From a checkpoint of a small transformer trained on Wikipedia.
Size: width 384, 4 heads of 64 (1 for keys and values), vocabulary 2757, 25M parameters.
Architecture: RMSNorm before each block, untied embeddings, normalized queries and keys.
MLP neurons of a small language model. Each row is named by its layer, matrix (gate and up: input weights) and neuron, and shows model dimensions 144-239. Each number is 128 + 24 x the weight over its row's rms, rounded and kept within 0 to 255. A neuron's up and down rows have the sign that makes its largest values positive.
Before each neuron's rows, "fires after" lists the tokens most often just before its 100 highest values on Wikipedia text that the model never trained on. A number after a token or word is its count.

fires after: " " 29, "–" 13, " was" 7, "-" 4, "19" 4
L11.gate709 [177 116 134 109 166 158 117 129 132 150 144 155 143 108 140 162 138 134 163 109 114  99 125 103 107 124 103 112 138 110 161 126 107 145 132 140 117 137 107 128 183 149 139 115 138 149 166 105 117 153 143 156 116 112 155 110  87 108 127 119 148 140  90 150 114  76 163 114 133 129 117 125 118  93 133 167 144 133  84 122 145 118 145 142 152 102  90 101 129 141 152 161 141 151  94  69]
L11.up709 [140 111 117 102 111  98  73 136 161 132 131 147 103 106 128 127 120 119 145 164  71 173 139 118 134 159 145 163 143 127 134 145 100 109 155 126 115 126 148 134 156 104 104 129 136 154 170  89  88 120 153 161 167  76 135 106 128 135 165 163 142 111 130 160 131 128 149 141 156 101 159 131 130 106 117  99 155 140 149 127 128 154 133 130 119 119 117 138 117 146 116 147  88 129 134 141]

fires after: " T" 14, " W" 10, " M" 10, " J" 7, " sp" 7, " H" 5
L9.gate793 [152 114  94 159 104 103 134 129 131 140 127  89 144 157 125  88 142 138 140  91 121 123 128 108 145  94 119 111 115  90 152 108 144 134 156 102 192 136 152 105 114 134 130 136 113 131 138  96 137 110 135 110 157 171  84 123 105 115 137 162 164 113 107 140 131 132 124 112 171  94  77 130 107  99 139  89 168 118 115 110 129 132 134 126  90 132 138 113 126 114  92  81 171 163  97 128]
L9.up793 [130 123 122 148 162 145 134 149 151 117 134 132 131 130 157 101 134 102 103 116  95 158 160 161 136 126 113 118 134  85 180 112 152 101 161  68 152 147 111 105 116 179 120 108 135 123 122 108 125 110 135 123 119 124 123 133 141  79 135 157 164 138 144 144 135  98  99 130 170  97 134 161 127 118 138  99 135  94 117  90 126 130 134 174  93 133 180 109 151  84 105 184 107 115 138 121]

fires after: "," 66, " (" 7, ")," 4
L11.gate289 [128 145 134  91 143 122 112 160 118 100 167 129 188  94 146 114 114  90 142 160  83 150 128 148 136 131 126 188 115 121 120 129 122 173 146 130 140 103 110 123 129 114 106 104 150 126 159 134 118 118 132 124 139  86  89 152 134 147 132 111 179 162 132 126 114 164 116 120  88 108 109 162 117  97 145 164 124 144 163 124  92 176 116 124 180  71 150 135 103 157 165 120 108 156 135  96]
L11.up289 [155  72 132 165 118 149 135  88 146 111  89 104 117 140 147 142 151 128 146 170 111 132 138 143 176 120 112 112 138  99 166 127 139 143 126 177 131 149  91  71  92 126 122 128 117 135  94 135 116 135 124  95 138 138 111 100  97  96  91 110 146  86 120 124 157 158 118 101 166 122 139 155  93  79 151 126 131 142 160  97 141 144 131 151 144 130 139 129 156 102 106  85 131 134 114 148]

fires after: " " 57, " |" 12, " (" 5, "–" 4, " D" 4
L9.gate904 [141 141 112 153 128 139 101 170 130 151 113  94 134 131 135 123 108 165 128 139 179 148 116 130 143 111 124 142 123  98 137  87 127 141 136 146 118 186 107 164 114 144 145 143 116  96 113 127 153 107  76 146 150 107 109 120 138 123 107 138 128 119  79 143  46  97 159 122 112 164 111  95 162 148  71 130 113 114 115  97  97 127  96 104 116 123 147 128 154 108 119 106 135 114 105 124]
L9.up904 [ 99 108 123 125 126 123 114 158 132 118 132 118 139 154 140 156 111 106 139 124 116 126  92 130 156 160 120 161 139  91 103 152 145 150 129 105 117 178 120  98 116 164 161 133 164 109  97 119 126  83 139 161  76 111 154 119 131 140 125 135 143 161 119 125  85  98 179 110  78 163  94 120 145 132 115  89 154 121 165  93 126 126  99 135 160 121 137 160  88  75 109 131 150 128 143  90]

fires after: "," 59, " " 6
L11.gate600 [ 90 147  87 125 108 153 115 101 140 158 105 123 146 140  93 124 141 163 151 195 149 110 134 129 163 123 145 127 130 126 144 145  92 128 172 105 158 147 174  96 143 120 169  98 170 102 166 130 115  94 124  87 150 106 122 169 115 119 114 134 111 162 151 155 104 157  83 139 151 128 121 159 117 114 133 101 144  92 134 116 126 142 149 134 100 108 142 126 153  79 151 122 111 116  72 157]
L11.up600 [159 143 115 139 151 137 164 113 129 144  76 135 139 177  99 118 109 175 170 143  90  71 135 138 125 155 107 103 160 134 152  94 143 134 130 117 149 144 119  57 161 138 129 128 129 145 104 135 132 115 120 179 110 153 102 139 154 146 131 104  99 136 115 131 142 140  97 107 138 122 141 154 127  95 144 175 122 134 179 127 125 140 137 113 139 110 136 111 122 107 119 109 128 145  89 142]

fires after: "os" 24, "'" 11, "ik" 8, "ay" 4, "oot" 4
L2.gate771 [123 109 105 146 122 101 127 120 103 123 146 128 106 135 124 124  99 154 150  90 100 132 124 121 103 194 100 130  95 134 147 134 133 102 110  94 131 132 102 127 139 127 123 127 128 165 158 122 115 155 121 139 119 144 118  91 136 113 108 126 145 104 153 176 123 134 120 130 113  94 110 123  74 148 108 141 153  96 117  96 144 112 105 157 142 109 152 122 115 112 123 138 162 148  88 141]
L2.up771 [131 133 162 156 126 149 114 137 103 119 138 144 107 113 147 118 146 139 146 112 123 105 146 126 115 134 122 115  90 118 153  98 145 145 127  93 104 134 121 125 111 136 125 143 162 102 111 104 111 137 112  91 125 147 134 124 123 107 101 107 130 137 122 149 115 159 126 118  97 140 102 110 127 105 131 177 147 117 117 136 138 148 118 129 179 107 141 119  86 141 118 157 127 141 121 154]

fires after: " " 22, "ar" 7, "ed" 6, "y" 5, "-" 5, " Ar" 5
L2.gate483 [148 123 130 102 105 122 128 126  95 103 130 106 119 141 113 165 117 149 121 155  80  94 146 108 105 140 148 134 130  97 158 142  85 116  73 146  88 123 136 179 155  95 183 118 128 158 131 143 144 115 156 176 114 106 160 102 150 176 143 101 148 117 113 131 129 100 133 138 137  87  83 136  84 132 100 127 148  88 162 129 143 117 139 115 130 131 147 132 160 118 138 122 168 168  74  83]
L2.up483 [147 161  97 108 119 128 139 131 109 136 176  97 151 126  81 123 103 135 138 129 102 161 124 123 159 166 141 126 115 125 165 136 124 113  93 144 116  97 148 162 125 154 154 145 181 162 135 118 141 110 151 158  72 126 125 105 131 185 119 130 133 124 177 124 130 137 133 134 131  83 149 164 150 158 141 109 154 138 120 151 149  93 109 156 131 148 132 117 152 190 151 178 155 116 119 123]

fires after: " " 22, "|" 14, " (" 5, "s" 5, " rece" 5
L9.gate705 [ 96 160 128 109 152 128 112 150 113  87 135 151 119 142 159 128 105 113  95 146 119 109  84 115 131 103 128 104 136 140 152 124 115 130 156 122 108  90 150 126 108 121 124 143 123 130 103 126 112 150 117  84  82  87 114 144 117  90 129  74 163  89 114 129 108 143  97 122  96 160 125 172 148 122 126 151 119 125 130 142  84 123  89 114 122  98 127 113  96  75  48 124 151 106 147  96]
L9.up705 [145 127 118 169 172 113 127 176 107 107 127 158  93 153 132 112 158 107 164  97 123 121 110 123 125 110 146 109 128 149 149  98 126 120 149  85  95 153 129 165 126 123 110 137 111 127 105 136 133  44 139 110  93 139 189 126 124 107 131 107 124 126 141 155 153 100 108 122 108 140 133 120 141  92 186 125 106 122 152 121 138 112 119 146 171 171 112 108 117 135  90 104 147 132 111 127]

fires after: " " 34, "iss" 5, " (" 4, "th" 4, "|" 4
L9.gate521 [110 144 128  99 129 136 116 114  98  87 122 137 139 157 136 116 119 139 137 113 196 108 105 117 111 104 158 100 131 136 133 148  82 171 120 105 108 136  89 147 128 126 142 158  99 119 110 123 128 155 127 152 129 107 111 102  85 148 104  96 185 147  91 114 152  83 157 130 135 135  87 123 120 132  88 127 170 108 159 136 162 156 119 142 127 136 124 145 147  93  98 127 149 142  67  91]
L9.up521 [141 123 102 133 120 151  94 164 133 101  84  87 129 155 178 139 130 157 129  94 179 102 115 132  94 102 130 135 134 113 160 127 133 121 136 102 131 108 130  94 139 121 161 124 107 119 119 115  80 122 111  92 104  93 137 121 139 120  42 102 139 116 128 135 124 131 180 102 142  94 106 122 114 151 113 123 107 104 107 177 120 145  91 123 154 174 174  86 129  85 108 113 141 157 140 126]

fires after: "it" 22, "." 13, "ist" 10, "t" 5, "id" 5
L2.gate564 [133  84 136 113 121 119 106 111  90 114 153 119 142 128  85 109 107 155 163 135 102 144 127 104 110 135  85 120  92 183 108 170 112 116 130 156 141 140 176 154 155 101 170 143 126 116 149 138 122  90  88 123 129 134 111  87 112 126 149  88 134  98 118 141 105 127  85 172 128 116 120 141 120 133 121 124 110 201 106 139 147 152  80 152 173 103 145  54 210 179 167 105 136 131 131 165]
L2.up564 [189 175 135 128 130 132  99  80 123 146 116  89 146 132 111  83 184 132  98 133 106 135 152  82 129 134 130  86 167 172  80 153  99 125 165 167 130 143 114 110 159 112 149 128 132  77 105 109 129 121 131  88 135  98 139 115 115  83 173 128 146 130 125 129 122 108 105 146 120 131 167 116 161 153 104 140 105 118  93 155  75 111 112 146 156  93 180 104 126 127 130  88 135  95  99 168]

fires after: " b" 17, " f" 17, " H" 14, " B" 13, " T" 11, " S" 7
L2.gate527 [100 141 189 122 108  85  91 141 108 141 144 119  92 106 155 143 121 129 125 125 147  88 177 131 115 150 112 158 139 128 112 126 123 175 164 116 105  94 148 140 135 110 114 134 148 145 169 105 146 113 137 121 172 156 129 111 156 173 125 117 165 165 102 160 122 139 101 172 116  90  88 166 129 113 129 145 108 144 153 125 130 134 110 128  46 118 110 150 148 107  99 141 108 118 120 114]
L2.up527 [104 172 136 148 162 127 115 138 114 160 126  80 138 132 117 122 137 127 114 128 106 126 141 140 105 120 133 127  96 113 141 147 147 147 174 102 137 125  86 137 139 144 137 119 137 136 155 118 144  76 138 120 124 105 145 138 126 139 168 115 165 124 156 103 159 111 141 116  89 139  70 126  88 114 129  97 137  98 136 100 112  90  75 127 151 146 112 139 127 145 125 109 129 106 138 120]

fires after: " " 33, "–" 10, "," 10, " (" 7, " |" 5
L11.gate339 [144 123 166 148  92 138 112 142  98 154 102 132 109 157 107  99 132 145 118 137 132 134 151 118 120 102 144 110 155 113 143 104 141 167 182 100  89 136 126 163 128 160 136 141 149 127 190 123 106  89 127 135 115 105 142  93 101 177 164 124 122 125 107 137 139 122 148 210 106 148 133 124 137 132 133 162 108 122 126  91 139 110 112 115 130 106 117 118 140 139 123 138 127  96 134  91]
L11.up339 [174 156 109 153 127 120  77 151  68  74  87 134 113 155  96 136 113 109 101 113 165 143 113 100 159 108 128 165 112  96 126 151 105 161 158 105 120 161 139 145 134 135 145 158  72  89 127 184 149  87 116 101 131 126 148  97 100 142 117 107 157 145 109 127  94  82 135 112 138 162 112 156 106 135 133 164 113 126 156 132 126 116  97 139 146 167 113 131 115  90  88 143 154 113 143 112]

fires after: " No" 25, "we" 8, "o" 8, "d" 7, "ang" 6, "eng" 4
L2.gate637 [165 160  99 115 118 138  86 103 130 135 139  92  82 122 149 108 141 122  76 117 118  91 146 134 124 150 134 115  96 124 132 108  80 112 122 137 133 135 128 204 141 106 131 160 119  87 142 139 121 111 122 160 104 132 111 110 144 121 155 115 127 167  74 106 133 129 154 140 104 158 116 113 105 136 145 137 151 141 138 124 101 137 122 174 131 145 110 102 119 126 153 137 161 166 108 184]
L2.up637 [ 88 151  94 145 164 146 111 142 137 146 160 133  81 136 136 155  90 128 122 100 147 139 100 135  94 160  98 137 131 137 143 153 136 143 152 149  75  71 110 135  95 184 153 113 127 175  97 109 134 162 104 178 138 151 100 131 100 173 145 131 110 151 146 110 167 132 117 148 123 138 141 128 135 159  78 149 158 164 135 108 129 154 113 119 110 179 126 107 120 157 126 135 136 155 130 128]

fires after: " e" 16, " E" 13, " O" 8, " Bel" 6, " H" 5, " Be" 4
L8.gate165 [129 109 101 165 145 142 114 106  92 129 104 117 145 123 104 151 162 141 126 101 144 101 152 148 135 138 132 146 124 163 143 136  84 101 144 144 117 126  88 132 123 149 108 140 104 113 153  84 106 121 150 135 102 110 185 129  83  94 154 143 151 139  80 173  94 150 122 151 111 131  81 126 143  61 103 128 130 130 123 132 134 140 151 122 154 138 122 116 122 108 109 134 146 140 126 150]
L8.up165 [146 104 130  88 169 168 130  90 156 148 115 106 124  93 144 126 157 151 130 141 145 118 167 140 143 153 125 100 147 164 127 131 100  88 140 170 112 103 104 139 107 134 145 155 119 156 151  96 133 126 140 102 120 140 140 136  42 169  92 130 121 126 139 107 140 105 125 127 165  70 132 144 149 105 123 187  80 102 115  99 169 117 101 165 126 122 155 104 133  88 101 150 107 139 118 161]

fires after: " cent" 11, " found" 11, " laun" 9, " form" 8, " Found" 7, " comple" 6
L4.gate405 [118 123 130 145  94 136 112 110  93 125 133 103  90  85 121 113  79 130 179 104 101 132 161 143  72 157 142 124 144 127 133 129  95 184  92 120 127 154 115 173 107 138 112 129 132 170 140 157 142 181  89 112 125 108 139 148 147 105 157  99 185 148 118 127 121 133 107 151 120 155 156 143 128  74  95 130 129  92 121  99 136 139 133 154 110 113 127 109 168 143 121 140 119 160 102 119]
L4.up405 [ 79 111 102 135 141 121 131 147 128 108 100 138 118 127 163 129 105  96 183 110  98 157 163 177 129 126 164 109 122 127 110 123 127 118 117 140 119 141 154 103 136 126 103 129 128  81 134 157 116 119 134 131 129  93  99 124  74 126 130  96 150 143 157 138 121 141 122 163  88 142 153 127 130 134 109 137  95 157 146 105 132 149 146  89 125 147  74 150 150 181 115  91 130 120  91  74]

fires after: " |" 77, " T" 7
L5.gate665 [ 92 132 121 134 132 158 175 150 109 151 151 122 148  79 125 105  94 124 121 153 124 143 118 141 114 126 128 106 126 135  72  88  97 179 149 184 180 172 104 164 127 124 114 135 136 148 100 118 165 102 144  85 181 121 138 110  79 109 136 137 147  95 119 147 127  73 138 180  87 116 137 128 139  89 125 165 166 120 123 110 143 113 167 131 113 103 176 126 152 108 119 156 129 169  98 124]
L5.up665 [138 156 129 143 143 168 144 135 135 146 143 127 155  82 143 134 118 123  96 190 165 157 133 121 154 118  92 104 156 173 107 137 110  94 115 148 132 151 134  82 145 121 106 140 158 121  90 103  88  97 135  79 151 148 120 145 104 141 179 163  70 105 144 120 113 118 103 141 122 142 121 161 128 112 120 146 149 101  96 110 127 143 135 114 109  91 106 128 149 171 118 114 149 134 101 128]

fires after: ")" 26, " is" 23, " was" 9, ")," 9, "," 4
L8.gate965 [153 125 147 119 124 110 132 148  73 102 154 134 110 157 130 159 124 108 121 133 106 138 139 124 148 168 109  97 157 158 143  57 150 109 136 169 173 136 112 140 168 138 139 120 159 172  91 122 144 159 116 135 105 111 161 115  93 130 176 124 107 121 134 146 118 149 175 147 129 125 138 130 165 128 140 161 137 125 151 116 148 132 110  93 124 137 124 120 163 162 123 132 118 173 107 128]
L8.up965 [140 102  93 101 131  74  99 123  95 108 138 128 137 169 142 137 157 121 187 164  94 102 124 119 169 124 134 139 120 129 151 148 129 121 132 135 147 139 148 166 102 118 118 152  90 116 107 112 111 154  93 132 147 140 120 140 115 131  84 174 108 150 110 149 129 112 130 115 146 193  97 115 129 108 113 148 138  84 101 151 121 109 128  95 129 120 143 136 151 108 123 120 148 140  83 147]

fires after: " B" 31, " S" 11, " H" 8, " M" 5
L5.gate774 [145 145 122 110 124 114 121 158 100 143  95 121 133 130 129  95 142 158 155 107 126 144 171 112 117 127 157 141 114 140 131 136 117 149 168 123 159 118 113 134 177 123  92 162 127 100 113 114 122 123 133 139 167 130 167 165  96 161 148 123 177 107  95 172 104 135 153 127  95  89 114 144 123 143 116 111 166 126 129  86 107 131 140 148 100 161 127 170 113 154 130 126 151 135 134 147]
L5.up774 [109 169 141 140 148 106 117 152 114 168 101  99 122 112 159 112  84 149 126 129 147 117 150  83 130 104 147 122 127  85  80 143 135 119 115  85  69 153 152 158 152 140 131 110 124  91 168 112 137 120  77 117 148 127 123 140  85 130 119 121 128  99 101 123 121 140 109 161  97 149 117 137 133 106 112 144 149 131 104  98 108 144 101 146 118 132 154 144 145 111 150  95 120 130 110  94]

fires after: " " 61, "–" 26, " (" 11
L8.gate784 [154 139 103  71 142  94 125 140 137 153 141 149 119  94 135 149 124 152 125 156 130 127 122 101 126 153 108  98 153 109 137 160  88 141 150 118 139 119  95 184 122 127 151 192 174 138 130 134 148  97 122 152 120 112 157 144  96 143 144 110 129 169 100 115 104  93 120 176 123 134  88 168 111 167 124 135 145 137 128 100 166 166 162 117 110 114 142 147 132 123 170 109 129  98  95 120]
L8.up784 [175  92 127 132 143 133 101 128 140 103 122 160 141 135 125  94  92 160 141 141 143 145 152 111 155 102 127 162 132 135 133 148 151 138 164 143 157 194 123 122 124 155 159 107 117 138 147  81 154  83 106 122 178 133 123 142 130 156 125 146 162 141 162 141 100 146 165 110 124 101 122 114 135 111  63 124 160  93 129 130 135 130 128 149 115 152 136 124 109  65  78 123 149 164 132 149]

fires after: " in" 19, " D" 10, " At" 9, "," 7, " of" 7, "|" 6
L12.gate938 [151  87 103 158 132 129 121 136 136 108 167 154 112 136 119 121 127 117 128 164  71 120 146 101 136 135 145 151 142 102 117 135 103 147 170 121 150 163 158 155 149 109 146 138 129 143 155 113 130 121 125 140 123 171 124 116 100 120 147  92 143 157 119 146  99  82  77 139 129  91  90 169 145  90 145 143 158 104 127 121  93 153 101 141 137 128 134  99 147 110 100 106 136 125  81 119]
L12.up938 [138 131 129 140 149 129 120 109 115  95 160 184 111 126 111 124  76 104 148 146 182 139 120  99 158 160 115 101 119 150 129 163  97 130 146 121  92  98 138 147 170  79 179 108 112 136 129 145 185  84 100  98 140 170 105 176 166 119 136 137 154 152 146 103 179 145 141 165 138 166 102 124 130  78 147 110 169 119 157 123 131 102 114 141 127  81 140 135 133  95 101 151 124 179  99 163]

fires after: "20" 38, "19" 11, "00" 4
L11.gate670 [114 151 100 162 108 152  95 154 102 127 122 134 136 163 137 117 139  79 120  82 136 123  99  71  91 108  99 115  93  96 145 157 176 175 137 118 129 103 125 100 168 132 136 105 165 132 116 143 114 137  80  98 130 115 169  92 135 107 139 160 144 104 107 162 120 133  88 146 156 148 137 138 158 143 150 108 158 118 107 147 141 141 136 114  79  69 148 146  93 146 124 100 168 141 139  77]
L11.up670 [133  95 153 112 122 158 109 148  91 149 106 130 169 155  99 154 135 119 125 184 131 119 107 128  95 128  84 134  75 136 151  80 149 123 103 136 157 149 130 159 183 128 115 140 142 153 115 124 151 136 129 147 129 130 181 127 120 151 121 172 125  82 107 170 122 110 121 157 167  99 159 128 111 132 152 143 141  96 157 106 109  87 142 183 141 126 104 172 141  97 116 116 155 120 116 115]

fires after: "20" 73, "–" 6, "19" 5, "," 4
L12.gate852 [108 122 109 140 114 146  88 113 128 139  95 108 116 175 141 135 103 135 103 134 106 148 128 120 145 145 108 165 122 111 153 168 119 146 132 168 126  99 133 117 127 128 116 118 155 141 105 115 107 120 109 141 165 135 100  96 127 148 185 148 143 158 120 149 112 105 146 106 111 116 130 109 112 123 134  93 152  98 144 126 130 151 158 120  63  98 119 176 119 136 105 164 123 100 132 114]
L12.up852 [109 101 130 110  85  83 162  90 117 161 127 124 128 121 145 126 132 189 119 164 140  83 166 119 136 126 152 137  79  99 127 116 129 103 106 128 141 149 168 123 159  81 131 145 114 157 108 136 118 166 116 150 171  99 136 125 143 158  97 153 112 136 126 114 130 115 152 133 123 116  75 135 144  93 107 133 116 123 104 157 128 116 124 169 150 123 146 140 166  92 114  97 140 114  86 149]

fires after: " " 53, " to" 7, "-" 5
L11.gate377 [143 147 103 155 159  82 100 139 107 134 126 144  92 114 130 114  75 130 171 106 106 132 117 156 144 119 142 153 131 134 143 171  93 115 115 104 128 137 146 145 123 127 167 102 148 150 138 120 145 140 127 175 143 111 136 127 112 103  80 119 124 144 132 156 144 140 123 127 180 163 106 146 131 107  92  99 150 153 141 115 160 188 142 141 113 119 156 131 147 108 161 133 105 201 115 132]
L11.up377 [120 113 140 122 148 116 120 148 121 146 121 177 142  93 115 153 115 110 156 139 128 124 160 111 146 130 147 154 123 119 153 146 100 132 138 124 131 112 173 152 138 127 106 140 116 169 187 132 149 134 130 165 183  84 160 109 145 166  85 140 168 101 110 148  72 130 118 129 130 150  94 149 162 158 169 112  91 102 126 116 133 152 101 148  90 116  97 116 121 108 118  94 137 165 155 141]

fires after: " al" 24, "im" 9, "ir" 8, " Al" 8, "al" 7
L5.gate381 [124 124 127  98  49 108 113 138  70 120 152 115 132 153 127 121 111 115 129 172 140 109 125  88  99 140 148 145 120 138 112 134  71 140 166 127 102  99 133 125 185 116 135 106 161  91 131 111 149 139 143 149 149 117 128 166 125 100 128 100 118 114  87 181  87  77 150 106 125 174  98 147 108 157 113 137 124 144  82 103 155 120 124 126 105 114 162 121 137 161 163 114 143 132 143 143]
L5.up381 [135 139 149 168  84 106  81 159  92 129  83 136 125 138 137 108 115 114 113 158  67 103 113 112 123 108 105 149 124 170  98  69 124 140 147 106 102 146 109 154 137 151  82 139 157  96 115 101 147 136 119 144 120 107 115 158 110 103 126 126 129 132 125 134 116 153 155 116 142 116 131 119 120 120 135 155 109 164 133 112 170 144 131 160 179 135 151 125 146 134 126 104 187 139 160 128]

fires after: "z" 13, "r" 11, "ir" 10, "it" 8, "ur" 6, "al" 5
L2.gate630 [ 96 109 137 139 145 156 108 162  98 102 154 134 148 112  79  83 164 117 129 167 134  92  93 132 134 111 115 101 142 163 144 179 106 129 161 105 122 147 144 138 146 126 162 142 143  91 117 115 127 120 108 150 159 114 118 148 113 131 174 117 147 140 130 162 101 158  96 149 123 142  83  89 129 123 117  83 149 167 101  87 133 142 115 109 111 139 136 132 111 125 144 126 185 115 156 113]
L2.up630 [112 150 145 124 127 114 138 109 155 168 117 120  88 120 136  94 167 138 129 140 109  99 105 121 118 125 114 117 129 151 127 125 132 149 145 136 109 156 100 138 159 112 113 132 126  69 123 115 139 115 153 108 133  82 161 132 135  94  89 108 145 104  99 121 129 149 129 143 124 108 146 119  92 132 123  99 119 151 154 101 149 173 110 125 142 115 162 182  99 139 176 111 146 159 108 156]

fires after: " |" 19, "," 16, "|" 8, "-" 8, " in" 5
L12.gate846 [108 146  80  91 136 118  81 161 119 118 157 123 117 122 101 171  98 155 130 155 100 154  99 117 141 110 127 128 124 137 135 134 102 113 118 131 163 142 111 123 180  80  90 105 168 133  97  85 127 127 168 129  93 105 129 122 160  97 106  86  96 108 115 153 141 112 115 102 140 137 150 165 109 113 147 165 120 128 131 123 118  99 154 179 142 136 155 122 174  67 109 129 137 152  86 116]
L12.up846 [124 129 121 130 118 150 106 131 147 106 142 162  86 145 148  68 130  78 112 136 162 123 145 110 121 166 146 147 149 123 101 130  70 128 149 159 124 118 129 144 117 122 108 143 110 106 143 123 129  86 160 100 152 115 128 168 143 116 116 171 118  87 159 149 103 104 131 137 135 148 136  98 127 132 176 127 157 128  98 156 119 162 173 146 149 145 159 113 101  87 137  99  95 155 133 135]

fires after: " was" 26, " un" 6, " is" 6, " s" 5, "s" 4, " appro" 4
L11.gate292 [157 109 109 118  96 121  79 204 142 132 158 113 152 142 139 136 134 157 173 133 145 160 148 134 119 159 147 122 138 159 132 113 115  99 115 130 159 106 110 114 157 103 119 118 154 150  99 114 130 102 138 132 128 106 134 159 148 154 146 100 123 135 103 108 166  93 128 122 131 130 145 141 122 135 153 162 167 113 179 129  95 150 139 129 134 134 142 133 114 134 164 126 154 129  59 109]
L11.up292 [134 146 144 143 172 121 138 116 132 176  98 100 155 140 112 121 176  85 153 151 155 116 139 169 122 158 151 112 116 151 187 165  97 112  76 149 142 119 138 135  84 130 118 147  97 148 133 117 125 135 148 121 110 157 154 109 120  94 114 142 111 135 123 119 132 132 137 107 119 147 134 154 142 102 129 160 146 156 119 150 155 160 117 118 146 158 149 106 111 176 100 106 117 158 148 145]

fires after: " f" 17, " P" 11, " p" 11, " mark" 6, " t" 5, " T" 4
L5.gate336 [156 128 141 134 136 136 135 129 106  68 158 133 139 106 103 125 124  92 114 113 127 162 130 171 162 102  92 127 120 149 121 168 100 155 141 180 154 179 135 122 134 137 153 163 104 141 163  83 118 102 127 122 163 158 138 144  89 151 133  84 103 145 123 168 106 108 120 158 112 121 133 143  97  99 121 103 148  80 151 133 156 155 136 117 110 120 151 154 139 138 102  97 129 149 143 133]
L5.up336 [107 138 140 169 124 151 158 164 104  88 120 116 127 115 106 150 140 132 112 120 114 151 120 145 140 115 134 164 134 123 120 130 114 174 100 143 166 184 122  84  99 175 139 115 103 110 149 131 111 120 137 106 149 166 101 157 151 158 166 125  99 101 159 158 109 121 149 148 114 153 110 104 112 134 138 133 174  69 164 138 110 141 147 131 131 120 166 121 157 102 112  99 162 108 128 125]

fires after: " P" 19, " M" 13, " p" 12, "M" 9, " B" 8, " squ" 6
L4.gate576 [137 144 140  78 123 132 104 133 129  88 114  92  72  92 163 119 125 135 117  98 155 143 118 156  88 107 132  93 141 141 193 119 141 133 151 143 142 161 139 121 138 117 124 199 138 142 136  87 123  82 113 112 134 130 116 147 101 155  93 152 174 124  52 141 122 108 159 130 116 133 141 145 120 147 102 121 150 141 102 144 124 122 138 171  99 128 133 157 120 159 144 144 164 117 138 153]
L4.up576 [126 135 175  98 111 121 126 170 104 158 124 143 122  95 121 133 125 118 134 121 108 158  98 123  82 123 127 123 185 138 144 141 121 115 168 122 140 149 145 152 177 109 132 118 143 166 143 153  72 114 147  68  93 129 142 173  92 131 114 129 131 127 130 144 142 126 106 117 142 182 126 166  81 161 131 158 108 184 139 121 148  86 183 160 123  94 117 152 149 150 119  78 130 137 155 117]

fires after: " al" 23, " Al" 22, " Le" 7, "r" 6
L5.gate904 [112 165 117 127 120 111 132 158 124 130 130 110  57  97 106 134 105 173 164 103 158  97 151  70 104 167 132 152 164 125 117  92 132 177 131 141 121 120 114 142 154 127  83 149 134 130 142 135 116 128 193 155  93  75 122  75 119 118  92 135 124 156 115 157 140 125 106 113 116 136 140 100 108 138 117 166 156 150 131 102 147 163 124 142 148 124 129 138 155 142 172 165 122 103 161 121]
L5.up904 [126 121 126 126 141 126 120  64 121 113 125 114 126 141 166  84 113 152 110 119  92  93  93 136  88 127  60 157 151 153  87  54 112 135 134  89  72 122 166 123 163  86  87 156 130 139 115 119 145 124 135 124 125 120  99 116  99  99 133 154 139 137 119 136 135 141 129 164 134 142 103 107 132 179 161 146 145 149 144 115 147 119  87 120 106 130 203 111 102 104 157 122 103 139 122 126]

fires after: "19" 22, " " 19, "20" 8, "18" 6, "0" 6, "1" 5
L8.gate712 [144 113 131 154 134 123 104 134 154 160 154 180 100 149 118 165  83 150 145 137 126 112  87  83 103 102 117 141 132 113 107 168  84 110 141 140 123 137 124 165 126 135 132 111 137 116 178  77 116 182 145 143  96 102 123 101 110  91 105 136 163 135 118 171 143 111 138 137 137 109 143 131 128  71 135 150 164 136 115 133 165  92 121 170 148 133 120 148 132 111 117 180 191 165 154 146]
L8.up712 [140 116 154 155 138 112 166 115 146 120 128  98  97 123 152 148 157 112 150 105 125 114  92 123 115 126 137 174 120 155 111  85 115 149 127 170 147  99 213  55 123 157 124 116 102 143 126 127 103 149 157 176 116 114 143  92 129 123 120 140 147 107 127 146 177 104 142 102 117 128 182 122 128 109 103 127 161 152 100 106 119 111  96 154 115 168 159 124 115  82 126 162 171 143 143  90]

fires after: " be" 21, " he" 14, " We" 9, "o" 6, " He" 5, " No" 5
L2.gate815 [122 104 122 103 107  83 120 106 124 140 161 141  95 136 155 145 119 132 138 128 157 144 151 115 153 155 128 138 139 149 137 152 104 104 105 108 138 151 123 136 116 100 178 105 128 155 141 107 117 143 114 145 107 179  85 127 152 151 115 104 153 134 129 138 161 121 148 113 104 126 127 135 129 135 136 149 129 100 131 127 145  90 134 131  77 137 102 151 113 123 131 155  93 175  90 168]
L2.up815 [ 56 114 103 133 164 177 124 114 157 124 175 111 110 103 177 122 106 121 150 146 137 139 111 132 162 130 128 121 129 164 134 168 126 135 106 106 163 116  85 130 101 159  99 157 157 164 119 117 109 110 181  94 139 141 121 110 133 162 103 144 115 147 125 126 141 129 135 121 123 102 122 115 140 117 130  88 101 154 148 109 175 175 134 143 113 185  88 120  88 169 137 148 138 147 134 166]